Weights of a small GPT-style language model, trained from scratch on English Wikipedia: vocabulary 8192.
MLP neurons of a small language model. Each row is named by its layer, matrix (down: output weights) and neuron, and shows model dimensions 314-441. Each number is 500 + 40 x the weight over its row's rms, rounded and kept within 0 to 999. Numbers have three digits each.
A block is one neuron, or neurons of one layer that tend to fire together. Before each block is what it responds to, as a language model described it from the Wikipedia text at the highest values.

Responds to: Middle word pieces inside personal names, especially Arabic ones like Abd-ul, Moham-mad, Schul-z, often in tables; also "by" after Preceded or Succeeded in officeholder boxes.
L2.down31:511492498548475500446467493522479422549514466494489477506489461439530492513506536510507509400519511509497554506521500489566497459502531511556477521501527471555528472490520482488507466530456526553507447522447488505447515450516456477511487534483458417526530470479527525526443510543484483481503474557541399501504449511496508499472467503488492519473465494422448556522531518434559532517478
L2.down107:515473512511494490495489484441530544456485407527553526492439493446441568535523534460495443557547440536478502551451429544533492421480470415446499562454500545412470384556581524505501594485593501441536554510507492469517555436407510551529475503509516478531457508514539526504535425462533491427497495518476513532529426503473501522472508495490554501516544512515480462410490535554529480513518
L2.down133:488524572499480516534541488470615443576485542560573520478543510479516419544440552540511486469374512504495459470489540540451541574491455557538506514495521609509537456479546602432494471447436513493474497494543532488493524497453469518535478557461506546516609441485505461511446526493503552466517459500485474534533474489562475497508527483496471532505453593499409545442533472510543593482600
L2.down173:482554481489497541542512545586518472453471483530451571490508525460478538556550459556473490549540481500484459491497500473570520461495561541485497476544497458495484515511427492534603475522501510490420489546505506505477480509501542499489522541482506493545476491584512497482497475517498513495557508535523468584472489500573482535499420492466410470511469560538439451478513525484492490517516
L2.down528:530548450486465490467507534441548452517502470558507539515581475454479529426454529488491536505538567544481463410511473491507554507450501493556521485465453417435531507527395533489492589471498440499555543514429495512528507492526535479540493412534513469572467493516554485444493552450479513505545530498438422467496472457438476476481493596579536573490519440517440508461509513487496407494533
L2.down545:455533517501456516512580490520485400513510481486535528446475475472563507483473407508556461607483526456495526478521527541512537473504493506500487472460468524520438508506458537554456525503458560502578517493535484501430513534532450509500561498493446537514474414568532552509519516536549499499531466539516488485515534482537516506499511591552497467533539525427521492473540553473555501504459
L2.down584:429536457471484482467463469588513461552505497469487541436539507529456507478549523490487584486503474557465514473524543471500514571473510464530541547545502497502454551510533470463481435430495462500451459482559467560435534473528529508469476518522532502410446492546515478482485546598442498462549456608549524538540492590513463517528481505530493473526505507466542513533572521458493491530470
L2.down857:470506499446480474474488561446534523498535486589491475459462518527423495518480501446506555513556501513444481487478549482473551525466482529586525483509491455447499483461502541495516539462516446441431517532545502526494483466521475587439429473498542501483494555523458475468477545522492527539544443560493525480535504512576572493489521570501454492550522430542558481448575412475477491547508

Responds to: Single digits inside four-digit years, mostly the decade digit after 19 or 20, as in 19|4|9 and 20|1|5, in biographies and tables.
L8.down93:493426511472544508525542424534479521522481520490535529514481511497525496447459497461458445547485625510459510460462509514473482401476552468564451461531487504427578497592534451549563438543463535530495542504566588493483514596501480508509490559431513550506491475466516570409428552518561508520517596449448547479521522537481482536532492402533480422460537504453502531481453476441469461490533
L8.down143:600405454571483539500511422511511508508489440453563529465520546478508545489528499486476511518496496466454502460496504485532530471516462514428476483498517451488502475538503506545525531527517466496489521506431536460480528500493545495517526514504493485449494550509499464546491564433587471534519448519567482558488488511419545487516474499512460516471477558511451531502448530525554485498466
L8.down683:499530551491483495423499467436500406509512474428526433509519469458540503448541495457540534437481457579530473458509422506480522443438488458448491453558506491450461498535483576500513486487517503482566483505554514517472522520486492520481423524453500535469501554448500531457437490449508492410479480529557492523521526536460454510482552507444541516555490481505504506436565458524485490463514
L8.down863:524492556442537430472515470579488451506472504524511397482417452461514433482445502507462507485488570447519576532511485519569542490504499473488484474506568541484485486516519502522513530515510461511486500470444566485471470516559439531513492491465470422464491517434520513523515431474477480470470454491529466531485499501477520506469503527473520448537496525476471481480484560513480442487529

Responds to: The third digit of four-digit years split into single-digit tokens, right after 19, 18 or 20, as in 19|8|0, 19|9|8, 20|0|9.
L2.down78:482444540479567486473473530448476498437481477536481501532458509456468466441508503486505527463489466489429486498475472566503538530461548523489477503420508544526499556487486542506456482495523456524543503514455492547519585448524474496521373417498522487508485507496486576473538472524529536489476589454534520427434503487538486459358454523518461526526508509548440465525491437537491532479595
L2.down161:467507541456568535475547587513464477466506539531456518493466475463445448513462495522448487471525520491533482487510462586483508443507521504513411517521532526445568537506485509533471522481533523424540570512407431476510508433514502503467416529433538473489473505455479522502467439431500546584520564492473502524452482418424476516417566478493509464487514533528501512478570520360491539523513
L2.down182:480485493460487557514491496496483409520513507537548478495489456521546454524451424474447490579449411602544525418497493530489489519492504530522529428501440480514448486483509517498476511471507455576469409470481502462452500524469432532498435509509475469503512563525582463506497530423461447541428555510561585483538434564486514549508505454490425498507524497434603448562473558511558588552508
L2.down203:598445520499502547468523488525525497453490566407478549541509531527519436494481504471525519452493453508544497460534543527511416426491505529495508421478463528488579454553488540527572493519421538543521496514495455557523508430506478562487407467548527561522513573590502490528528481533501563521525521509465511472476473482473500507491480574542524504534554461556495529514560476466488479469441
L2.down215:447446487483557533499430556507451554554552501469505526531516523521541497556512525523477466481488459535492546478523500465545462481551495419534472482464452529517522515499458500458504512546520486452560587523451512553499481446485486494504506497468463523462509480466500561491479492586493590591601468412530492498454540488518464459430530478498475488554540531465473512462514468518434474537471
L2.down307:429453524506476532463510437492516479526561539507498512512513469458443512485413421503513493512486464489502504472552573563570503608517473496466431537481481482542493531497522506557436487514545493573598546446509528564499507369516469503469567413559522458506520523598505490480503477508522532477525470477499487440442478540509496488455523568519451463531524504536544492544519525529476506504399
L2.down552:545535500462509546547538519544455455466462506535535506540447466487460485503499488487477551417477519456493542514514432514468477461510553574484446469449459549528531477486492513514506496560452483561550494520455493484439518477503498550476442411555496480491420446516506524525518487491538503496538547424531456455483488411500481533427484514549495529489424477510430461479533498459483450425488
L2.down729:495482500500525519470506542537586471406525462451500538472486510425521485522491497514516496413483509518503502461470470510477510549541482469535565466506470539518541575539452489514463474549449502506581512545550479501473455498538483516464457506585507549473454516483458535525486472480495469516447567498440502488488475504398533512464505454533483492518498511513455509457557457461456582464578

Responds to: Mostly the en dash between two numbers in sports scores, such as 3–6 and 0–3, and also colons in times; weaker on "same time", month May and apostrophes.
L2.down53:490484413461523584537475408459530488541458482455534527506563491512538473473523458479518489482429500506464529431516512506483521548503572577456442472522486483482457569451458496552480529518465470463445514509428554522511476462529445504458466459514487537570461504474528552492489470529507450536460499522460503536533491522540540448500502446519486489474497552507473503505523439489442549460473
L2.down88:477564465528517477502479533506515468547567487515518506566562445546527514493458493510525495465487571465475457505516529408499567462560557477480481449513510466502460584503425496462483461509532450470428485578537485466430457488558448489436470450473510502515478423513496445481480497484485489537559414557503565465466472481521501519518501420534508504472573523549563519504598549457437551555494
L2.down372:503499506499536467510552438542527509483458499475482481473491510489525518490507517471480513485459435471446428465461509522533478500497508511491527448436501471443494526534465494534485592473477481475503507490477486535498432411422474521440463472554495507423496521547544448584406438542520472566572527501460526495440529590533469463506539472536473507557474562503485465500521484518479426541472
L2.down540:540496521361595509494497437478502537413443480453476434465494505522469517469541492514483497538481492497514492487447569506465511565549556407472507500471520499481453483511557505490454538469510518433499526498479528482438548535524469486517459458464531586510463448464505511567492569554485509541557497461428503482552466511482591453445497494428555502524548476511438488528520494501477502499483
L2.down575:585524521413494515517516452521490444464484470531473595506560520494532530519438493533464436511508480426570557472510478499475542513513438479492456535477508495537501530516517494552521458465421552470560498501424574523464488457538494515496450478528493484485531479476476558510471533459419496540504487504425462537479457438461467518437432536566472485403493549492491491593502482466468535533535
L2.down610:486472499570532515453526476487540470483528459533465446461513534477486514524501510397486474501533541491536468554514577464516488496470414483497493489454536577477434505435486566522548447539525490548428403522489456522549538496521474502501510546480538515437568494473485488490460497469550516428471492497607537486483453504473538484479589474443469483523568484523478429514480549531441489553451
L2.down673:490530431473515527464497497483430566552561432469490442484418584523504503432514537542473536526486414460475518479499472468453430465546554495485520514510498506519515543400461482523492555494446431485537520444545567486486518518515505520482523552480511525467526506452419487508403448480463554509505456534569495538462483542529486544488466534460505495565482467447485464593558501599458461598561
L2.down880:486518551498504518531461471514441512546476521478527489529448544568453560526524515493490416592489491512470417422497496498502537497447504518487565484528433530520498520517445474470548529468441512504511458501542511514441403420558510481595535523461531537446470535574552474504452549512491445482478482530505509473509550501517453529443445434547525519499509370527471501497524461448505480483508

Responds to: Short middle subword pieces inside foreign proper names, mostly South Asian, Arabic and Slavic, such as Kam-al, Ab-ul, Vad-im; also decimal points in numbers.
L5.down48:533503447517466479545435535548585514501547473535517445525490488457477474420510529487573524509537495496462574561491515473574525543560458473527533472472513519439510528460508541505576537634501550461494493493506442450559454504501486470486528505483446387501492540400521468451468499484490483498404491469520481475451454531514535517516454471577497513436534497485517492511463500513494454481454
L5.down845:506562465516524433542482523561464481467497451555535485517493506504417565480510501438473512385517557517495461487536466547516529454493461479528453478507498575493528450566550550473587509494504494523434495483486497572584503500534525515460565508476433459498508501486489516456438406462461485596402523510476468481534533420512442483560573447485479457459514532516508576526556485488490532483525

Responds to: Mostly a "0" inside comma-grouped figures, as in 2,0[0]0 and 20,[0]00, plus weaker last pieces of split proper names and ordinal suffixes in tables (Kristianst-ad, Smedere-vo, 16-th).
L5.down642:500502565480531479467490480484489467518513504481526493572547558517519467504474544560522493514472485567497469571499482458466516459552444474551490461499530540558483451474418528545455430545481508556482519520505508567580492507511484500507477519502465578471553471494530498554489523506487520505572460524456478571463562451484474484544483517481453512479487449437494495581467539471481481549493
L5.down863:472533516472500456477508534528453540521529487525577481502455502566478419487512508565505514507383460518551460482492484432545502572486546499503512531482480439521477526476508568485490465434579512462499502538469521532529462480563451492495459458508545466463544542446517460535483444491478512502555506569525484509506502475503490499468458537458412501490536531541495503495501492494460528514591

Responds to: Colons, decimal points, dashes and minus signs inside numbers in tables and results, as in 3:56, 18:00, 112.4, −7; sometimes words in section headings like season, History.
L5.down652:474505490505448574503548426455463515570499490572494478459554519495531493471564490464475484497400536521499534501490539431480456485454582502404482448517500475458481525438545490468522518515528494488482515511504524501478492529472436461399447446477477560552462507427575465423478491525527456533503392465511530472501486448525521551490488457479506493426479483494505507464529494564383537477525
L5.down770:506446483542535494485485491515541490643573531478534504525460442465526534513542503490479479466490535456553458514536510500475525510505589472472510486487493520431483473508552485494444544524495508552544563501474509518470543470482487546440463455502520493506495550465487463507519492514508519466583495409482467519514523535506500572477517538589528509514450526468550527498533570515529571495479

Responds to: Final digit of a year or decade and ordinal words before a noun, as in 1980s, 1996 Summer, first round, 55th, Fourteenth.
L8.down104:505464476558493510414491479480517577492579617458472428441484452477525501488501532499562527477433481504512470478507488472511502507429525478454564479477551558510516563496541590510479502436536580455470543492442525492513522529464506486488441528503483486563497503471499536491454463474479460521488467501472540523550480522455527511571507523524512572510454566468490498524495519489528550585504
L8.down385:411545492512567500488472570568538484470457526424543530490534483521411500547451501551532560444455573440469537509450583459520549541519563440482512512511501523508590451486477442543499530508500513487522483411500481491529413474440513457457439533468519490485503476528479504539411531521522509605444449538421522460521505497441414501461533450472406571425469424470505498552471504431544549446521
L8.down781:484511400531463521485505508519491499490563480426509506406540475501499551503479478518439438494556466477461520546413573543503511579478537559458516485551523559514455511526530506550468463506435500534496458460571427434493469495575532486507503519446465531498497464425542546470507486518467490478441584469494468532498537555477503596440471555460549491559530544459433492576560523439462482516498
L8.down877:470454467448498494554514469467504570525469525559506466426534584498549533581480509514473514520535495527510502462528479542463458513518489521519477509506525516510496513528522456493486444538469466479456510451571521458479473499466472460531489452542537508459513568478517508448492472485570527447556493509579462548492533475594516468517428478475516571494451550562473436507477510452541550499545

Responds to: Apostrophe right after a name or noun, mostly the possessive 's (ITV's, NHL's), also in names like O'Leary; sometimes slash or hyphen-type joins.
L5.down776:411473534464494495492495527474432518520548505527524464460466459494471566561491511512539505549554514490472512507518539487472475578526518535527508526484490533539511504446533529510563501525513572433493554557435508506487490417506564528490479494521537493487545534541484420495516507539512484470524512482534523495515455495499484512443569473483511563519526501539485539458474491508469420527463
L5.down822:491527498574525532538509464591525462503539489470409547544451533469481480549542502433472495474539457546502468536505557447558494495534530498433496524489490478527600535440521471526510500502462471478545492575483477468531435532555477526487509540494518512467468434513467502510470502525496447552481503481524491521521490469548508555543471449539505485476538503451485501520522583501441471487499

Responds to: Fires mostly on the apostrophe in Women's or Men's naming sports events in results tables, e.g. Women's 400m, Men's Marathon, and on "ale" in Female; weaker on mid-word fragments of names and words.
L2.down145:460558547522525425550555465447599533412491559476467425541512488582423539517520503571544468504548494411531499512501581471496499564523553496484497465505562457500469550473536499490523454470518498514487483491467542542528501523483361507384439488514505413442495480468475493509514503499554532462529510537542490464526414528496440431539526540484478489520532551446490556503502489546503531485545
L2.down246:515469529496552502476510483570478485470558530566521513516522496529568522463487516576487511482451418527515469556454515525475455511535496476505500519532532419484491503513461561478537558465432555409539459497526448483512567425434471464555500550460476477402484526489437481484489504512550518573539519452522468504429542566429506518496559475470506482514512526461596528477502491457512473517494
L2.down261:509442441506512464489456602503530491519485483469538527500544492548532491521453566467512539527515489487451493544424464497424549529521517482517464454544477557462529397585475519454600526530407515513516476518502542434473492455430499516510406508483478482527492562552514576518438505485527456451542461524466469461446521440545432478458462467489487495443516537552567496574509536571480478466557
L2.down397:480500538466499502540542502477451496537536482502534495544545486505469507461465475586426517509459522441502546479572489472524518469484536506496495509497432493501517508517540446527508560471475460502522498482489462486524546480532514508491612497457502504370525471433571545460493430529463507528472503485577480509480533472589461371468517508476504468507518473507459494479466498498448552534473
L2.down588:496493485525532508493474448515486470510514477564498440435433466506507462523510500479474449574493535466467588480498473472514516571428520497472547462500490615509433514495473464496451525520576493486526446566510506556515511528474590531452470514503455520521478496477559439518547527602490520489518511537484478540547566572476569457510563462504502494507538520564477528472562476585535472505495
L2.down616:493517461482512537567472471490536487443593543499474536537532514481451510459419498529514516466478512490542475502496519521503504502536619467466541483433516533594483503479512497449469515499494461528555451520531474482488584491507496482511548520565507502479491488521431481479480529468510417500497469440472564492468423507535567582460453502563514545437532459539494524483538512529467583490502
L2.down644:487476553548490530517475438547532466510538544491473545467541485488465516518472536533476511469582474480454522450504501504485472522486546521510485541517506508517505492517483538509412373494494505511476562522523476483514530570481512498547492573518559388533482457498525559559468513551597521528442480505509474445482435590465554526508543523530481502467552502476501466509464595462479511518502
L2.down878:518490464428505536487465526504471531483514485480490487466423454530545487496478479510453487488522495499509581518438473501561461573520535478507540471528479556477541533533444555542545504474515504507497515521564446520511561445449514551550499477582536511482559471522563540440545497539567510606499486529488381455485480492446500601462511443538483584489485438551433527466534476535490438514457

Responds to: Middle digits of written years and dates in tables and lists (20·0·0, 20·1·5, 19·9·6), plus closing == of section headings like ==History==.
L5.down749:537482522538529498519480553421492415543480494506529520432516553532546507448430539484485464537507515544531476543509487516517521467527494521484511463477464519542521489453429471448504456477520441472505605511479507488503555498478491461452463539470557516523548509491456477528471490531540512427466537535477509482572541524518476439452486492507546512458463500543470450500507506531460586518525
L5.down879:562491514469507529413528491537492522509531507465469477463479445557500551489434577480479472474505418456502537552466547551529474465529517442489494539535486468437541481500454520543551499577495552488588508523488398495529445603499462513496472484510503487494478527474435498550471510554505488433535496488502471453529503522496417525448465530427514526580470559554539533492568496479559426541521

Responds to: Mostly "War" in "World War I/II" and time nouns like night, day, date, year; also second pieces of split words (L-ode, Sh-ot).
L2.down32:430474567480483508534576430505520467486497514426449499538481504504559480541560478535513517460464466455509557480481468577523530506530478519526450529521555574504520453454513474605512430508498505445510486439557520514507478464479433464456493533413502482490525590501467447499516464508534476465505506455478488499460522517494467481508580494486488545592498557472512462517524463484519415451509
L2.down38:514434501493490508368455533524472552515486444556528436497540492521509499587464505546494472447456448475471472526477590561494499461477488436484528466504529493480505533396507417505502485451516505489546537517521561483437490502513516554442422509427411535502477562439505485496500503533510511476512499518590458526448547497450548503512552515518586464534469492444451542518519461518520496469505
L2.down130:573478516507527543526486545535409477523474482476535460514553462551397554511499489478505483448446565520501488427517468471484538469504574554486473424481519482527547559456482531485476481527475534510484416456489525551496526489492500574544479451520487538456427529553486506419534527506470508483509468495483491438469432525549523404513488485526518585497560481509503535490504525502439489468471
L2.down208:493499546543496526461515497496502516505466489490493522566491492520439613474472503536461512523507481445468523568478491392588492494531551495498506568522455448457524513540561532493554529580429530513491519511540470448507459514464493464553526503454448518579468397516460623529531496500537509438544478497481556415523492540461484508423446517479487473486515466492463444462485523499532478487485
L2.down380:499530528525502488520617462507503493501444452465554543475544548540473496402522453543482523488489468493551464539483516520490543494533550494478436458508515431531487491476495514503501548524493507481437540562449495614480509503432483513536446471450462497516466491543474546420463545540553483546626487538451566512529502536537514541513484530444502514526548447509488507523473589561446481523535
L2.down433:549540480449510484509478534499518493477434474471473506480467518551452532426503531470532574592491440533546512426544504516518479501476488507545502545464449499497423425490554461443460538500537573524531451521543464521477484455499519474537481462408494538413559491418506477530491500458467493518505485412484478572440533533513557527505551523532485510512489578563533469504493504424428603498460
L2.down607:585493480492544497524477523455533493484470466479547479557538565448542516504469531511560489388460455511527535480534555490448564473507520496478489474500485415481531476470519530499534532458506485509608550458513582508490503532486492478565573443530525482466522519494538497565410518548500430555643493534405521515513467464496575524522517455557524530529526433497460498496467493491472482410536
L2.down733:493516515542519494436465522520478523485503507497566505436527533455411548474507509533506461432530490425420469470521538500525520560485417475472505520514517495504466509459560477507485493471466546474494478514578529506471532421516490501448471441496424481470495476450510546487541421476434481511589478564527528582499464521486566513485504528534504502536427487573531499474525459565496478478484

Responds to: Apostrophes marking possession right after a name or noun, mostly in narrative and biographical text, such as Hannah's, Friedrich's, city's; weaker on mid-word fragments like osp in atmosphere.
L8.down172:474528503520521421535494469568445457450515351503500495453436604494537488530516510532457488517523546479514498462519502582404585549464488565425525461464529543466609529497544525483564521535534538503456479521454491539520494488452460539463509545460554542481543436505445400527478483538543534554522467447502499492506496450507458507560545462475534438452471502539508506461481486492495508567491
L8.down281:474484469435447535484489526466424493454489550541555475456512493511505532544464458591455524480465468494523464504532475562483435406459530561540519485460489464547546502478459516533548514563451422509477443522443393495529502543408472507541492505476477534529485495524486461574518440472490515448535504526531494503535407488496524424514491549419582450511479568497501534407442510558514556518452
L8.down484:495482491496492521492522495520448452512477491498541530555526424423461501547538429526460434491514517485471459527490440585531475435508549506502518460466481520547555481532498498450407443603506499520532582496499545428478532496490497508410482426524634520506499510427472469602471475497532494524516491497467500435501519517519524451514572533590535536466556531471467524547479520491510545505524
L8.down559:446475467488535481485454543484565530570543455548489440495493482536519491523510479496525514502538474457516503444517409520495544568547502514482495538462502571525542485476482546492507490487474496469556547547501502503493492488535504452516455412541515577469591484585551513463465460520422469513508474506576485539485501517568513538541434501508551435504503433518502496551540554460465484439487

Responds to: Word pieces and words in the middle of creative-work titles, mostly song, album, film and artwork titles in tracklists or quotes, e.g. Som-ething, N-ight-mares, Bl-ood.
L5.down374:429504510478471498446526370490440487482606517542474465433515465508534497447499482487474489493520514397533578445547551493466492495430516514497514502515490501465433536577492482478466589480594578480489521469515468567514511465477451558506553478601507556478485487510527477517525514511506458419467540534442500504501420496502473519475487602498526388532465497464441522500488471530492515518519
L5.down872:497458501471535543439549493534418452501525490449522454473534517517545553503444495511509505461442443545538526476523555509441474515553483517505485486522495536490504437532496468519496496473505547527467509518514492568506533503477477473455548447610453523501544511474509518503444483536498468531520478571501424547505481498503458552555472559518417509522552451440511505485436484556499493548539

Responds to: Chiefly the "th" suffix after a number in ordinals such as 18th place, 11th Street, 11th-century; weaker on mid-word pieces and direction words like east, south.
L2.down69:512567467496490483541525545537474519499469517484541445477454545527516507525537487498506514476419532522495578549579518507529573469474434490423496439495557533495513515443445519554484497507494446508479484500588505525500554547455571485523502515510513491441535387483484476444470436475491478579398500514531589470499541493456474540498514469494472516447448500558450525520452483522521442510443
L2.down171:457392573523540478530480523519475524540382476573510533485489518508486554516523501489570464510530500510421538416560449560538506434557432448481490469454471519493512439600480498532515480503538488507485543445508485535479439510519596526550530475495548497560478457534527519472495517508553505494504535438449452501507441489443449516455571510512520484476475506402576558471538485434540517423526
L2.down291:460508487470503535506498506490513508538525542527472462462419517572490481453508506459505489456583518501510400527506569546471549523492472477499530540525416490469478466488470512568446572493533479500529492510480489538488521501529541429493429471512508532546502456504572509509573418506485463450481512496482480517549457539554455525419545478488458543491544486491453509490513516447498560505506
L2.down356:496512555494539511500461509518513497536422524544626545502476484480386482563519470498457483504546529543482521468514500467526526462532546486445524486516556504515553427471522501483503525503516552445424459429478512512568518492513482531523555503488542455502523452497488524553455516500450431514469514491414434520451522471473460392512489577472461464547480501448438503466448567552470540504538
L2.down595:501448500487533546491541546560470441558516506450516444491512479478390495479509420543454511523481470482493499470464498512520564543538511477525475526531564482475527483554535495544437485539490455473520547417492487536470485559550397480522458580448452534461566559566521500512413459508474514504455560511467483484457517509513523466492528445478494588501488555534516464488487545484602482479513
L2.down719:464460538523483480521522506483450475532504492495488512488464454536488502510420506520537499477555531496519495484529507480494528592499465444422500518451523526512483469522530508459540472546464603520484522512504476529489454530591564547516476525518455477421378502512490547540461469481577570464523525433470440495523498437497427529509532460519574552489470512566471489487431523497576507449496
L2.down774:417454539557517520486515513458574480565485478437511593452533461539511477499447512469496479490494516543466448519509544457530516420557448465504526503542469494559569428551453442558467508564501531467495502469421468479482612452475500467559490467535579465443480516495442520598501484519489535479444461485462547545537475507512481462521457484443517487511548510495492501423475471502568549536508
L2.down783:478486439519548522459472514430596484559543465455537432513496547468462450503512552561503465483492528462509442478485416497490486499514468537502456446532498463493505508467479452522466519494480574500523546434555539465568513546505527459572522494531484475562575491541493525564507527535452502519440543516446522532505506450444490526445488476460565463471522489537480507499482504534523543556454

Responds to: Month names and date digits in biographical or media release sentences (on December 3, in October 2010, 1999), plus release words like remix, remade, premiere.
L8.down44:477487516520500492443461520539503575491530529464428482535533420481446537518516551565489413491563489547529471511525527482504512494483438479556454554546526514471528515523449534471494545452533568478454517546532456565512541518490480507508471464487473510517524437434465466529595500505560504442548468474525502470460504520515433463513441521470573461484539506481552464461460451485482481525491
L8.down286:488465485497500522559428497529478537517570504500533429570513528490489525513498498512547477507461479504486535532471484492491489448562497473491543477565518450496513527535491443478567410530502515443489540456509448521483523510460500489528495492473506480543506573495471486525474541473452488478455522491560504448489426465507532482519501543516407525482611552506533486497492500538548516501573
L8.down599:522430545517475534444506487468479469494509444492451508523575517465546557457537525568490471410467475462433512489469434503465510449508554492508473462538480487546458544507476551534460506513446494483503571574487485554444414486549495485501541464471453483498484434501501436442506473530512521436512651476560461509485534446481521465543498546521476439525510473475542524537492484520564501555440
L8.down869:482488492588519585536486487479496574443503482517481455570445482499483535537481426498472461481469440494521500522520454495512495503553534464511500425511500494502467471477499497504519474479424505481517490496499501499519522542510453440513557576515502466461475498514514513471500520399592466583534533493514549483570429451514527582473509535452532504534536491493486470571517564507553524479578

Responds to: Commas closing a clause or noun phrase before and, which, where, but or a date year, e.g. "the film," "Ion Television,"; also month names after in, and heading-closing ==.
L5.down528:464460516541530516491524531468518482516453473455540463462463509493533523542481545510508469458494522474515471510492509545451538514501494517510460512469483502451464468511597520511505530490549562476488517522470510491433482426484558490502509531527436484512573483481536467479476482489597481467563446479476511516520549479459546533600508479529515483516498518494462474489551509441454494463465
L5.down766:553472439505447613497519469481482537505518505491539476507518591539488576507553532563565467492472512521581587425536451475437421550520509446588471570499449559466502537509462551529544528453534565477538435511422488529457520494426550437482500478552562563484542513470503526537505439538522534484534491486535480509506493480506517512557529505542531458571426531498480510526466569487570592490531

Responds to: Word-piece tokens at the start or middle of non-English proper names, often Arabic, Turkic, South Asian or Indonesian, in lists and tables, e.g. Z(oubir), Ham(ad), Simur(q).
L8.down663:465497528483450530518534559477514515470502466534521449505556486551546473470506467485410505465564522485504465487506516491552508473492444537491551469581551480439545560579610522511555481501476515531514495467486451491478457429518453495502531508514492497505565569538524501485485511485552535409489543512449493445461448511450520465520537558508506524523453491544511522509540557459555453495428
L8.down772:498505527512468487448504455485428556529469469464531427498475534537510462496453503463481521510509487526545461449488466473445531552507482484534484563540489528504493466594537522482436449527511480509410526488516481503414543516484501404531496506505512481462520558441545551475527524506480596483523623527471515503436572450476529547536468459549528484472536497499490431513534523475562412513598
L8.down783:516489574464573522500493440522501563472425576532453436327491504526491497525480479443438622523491509452448564486497487533464488519500556520508523568500455546459497470543564488512445492488490503463503486463481503509486492518457488500446481556542518562480495517445478532508499529516524533429553543478463561496502526495534473526484497559524502579519440420495455508480457528464491501541520
L8.down802:542518467557532540523401487412500491441507489591491484476509538537530522597513467469470536591509489491473522463469513498416506460484502558496559410456512478481453512509515538468448538497431466492439510435546534514462493551426523473479521497504547477436470509513440573530482463469529537483476482495510556488477539508481536472428492450471455504463503484499490447510446507542525500453504

Responds to: Final digit of four-digit years in historical narrative, mostly after "in" or a date (e.g. 194'8', 158'7'), plus decade "s" and other year-adjacent pieces.
L8.down59:468430504473534493467486434471504551492532494520536576450510481501442591494473445568534474527472472514442512532479519537507537532554457436547593432476492513479493486527518459489504543461518519494481477418477462530485484476487535534536492495463596484515480460489505494547521492512543467502520446455535455518497439486437508539492577458517562499496521441534525470542469568514497440476479
L8.down303:479461526500500449562517517465514564481467518508522506472495473522500462505475524459518506554534473421497497484488499473435438546486497470461464507606462467458482494469464453488482543453514510486450542513618478511507530461459516520496538489513439583563520534543509503486454551546505493536561480482431542547482498508440553502438507440535523455500556514512498541587514486503549489511451
L8.down436:476532537479473497484525424516532575558434441518548565557531545458465516465567588496487567501510467541504521530489499569567520444508469560556541425451522531399492469532489496495500469513463474509488518503438497468500515551501553433528472425529505532452503491509481527487530525573504505496469488476473458442568554510468523485529435489451506469512431496569425560507488453497506475513501
L8.down463:464514465530467520532497497467481502546473499458531529424495508430544526475488487518513534464490534455485477521593472546405480491485430425417462473553520523520479529543520449549488426467465508500532588539558531535511497465507477395476548501526501530530475458474515449480551546540549507548462492512514516426509505617479517467496495439500473524538499483478446446510537517486409489532440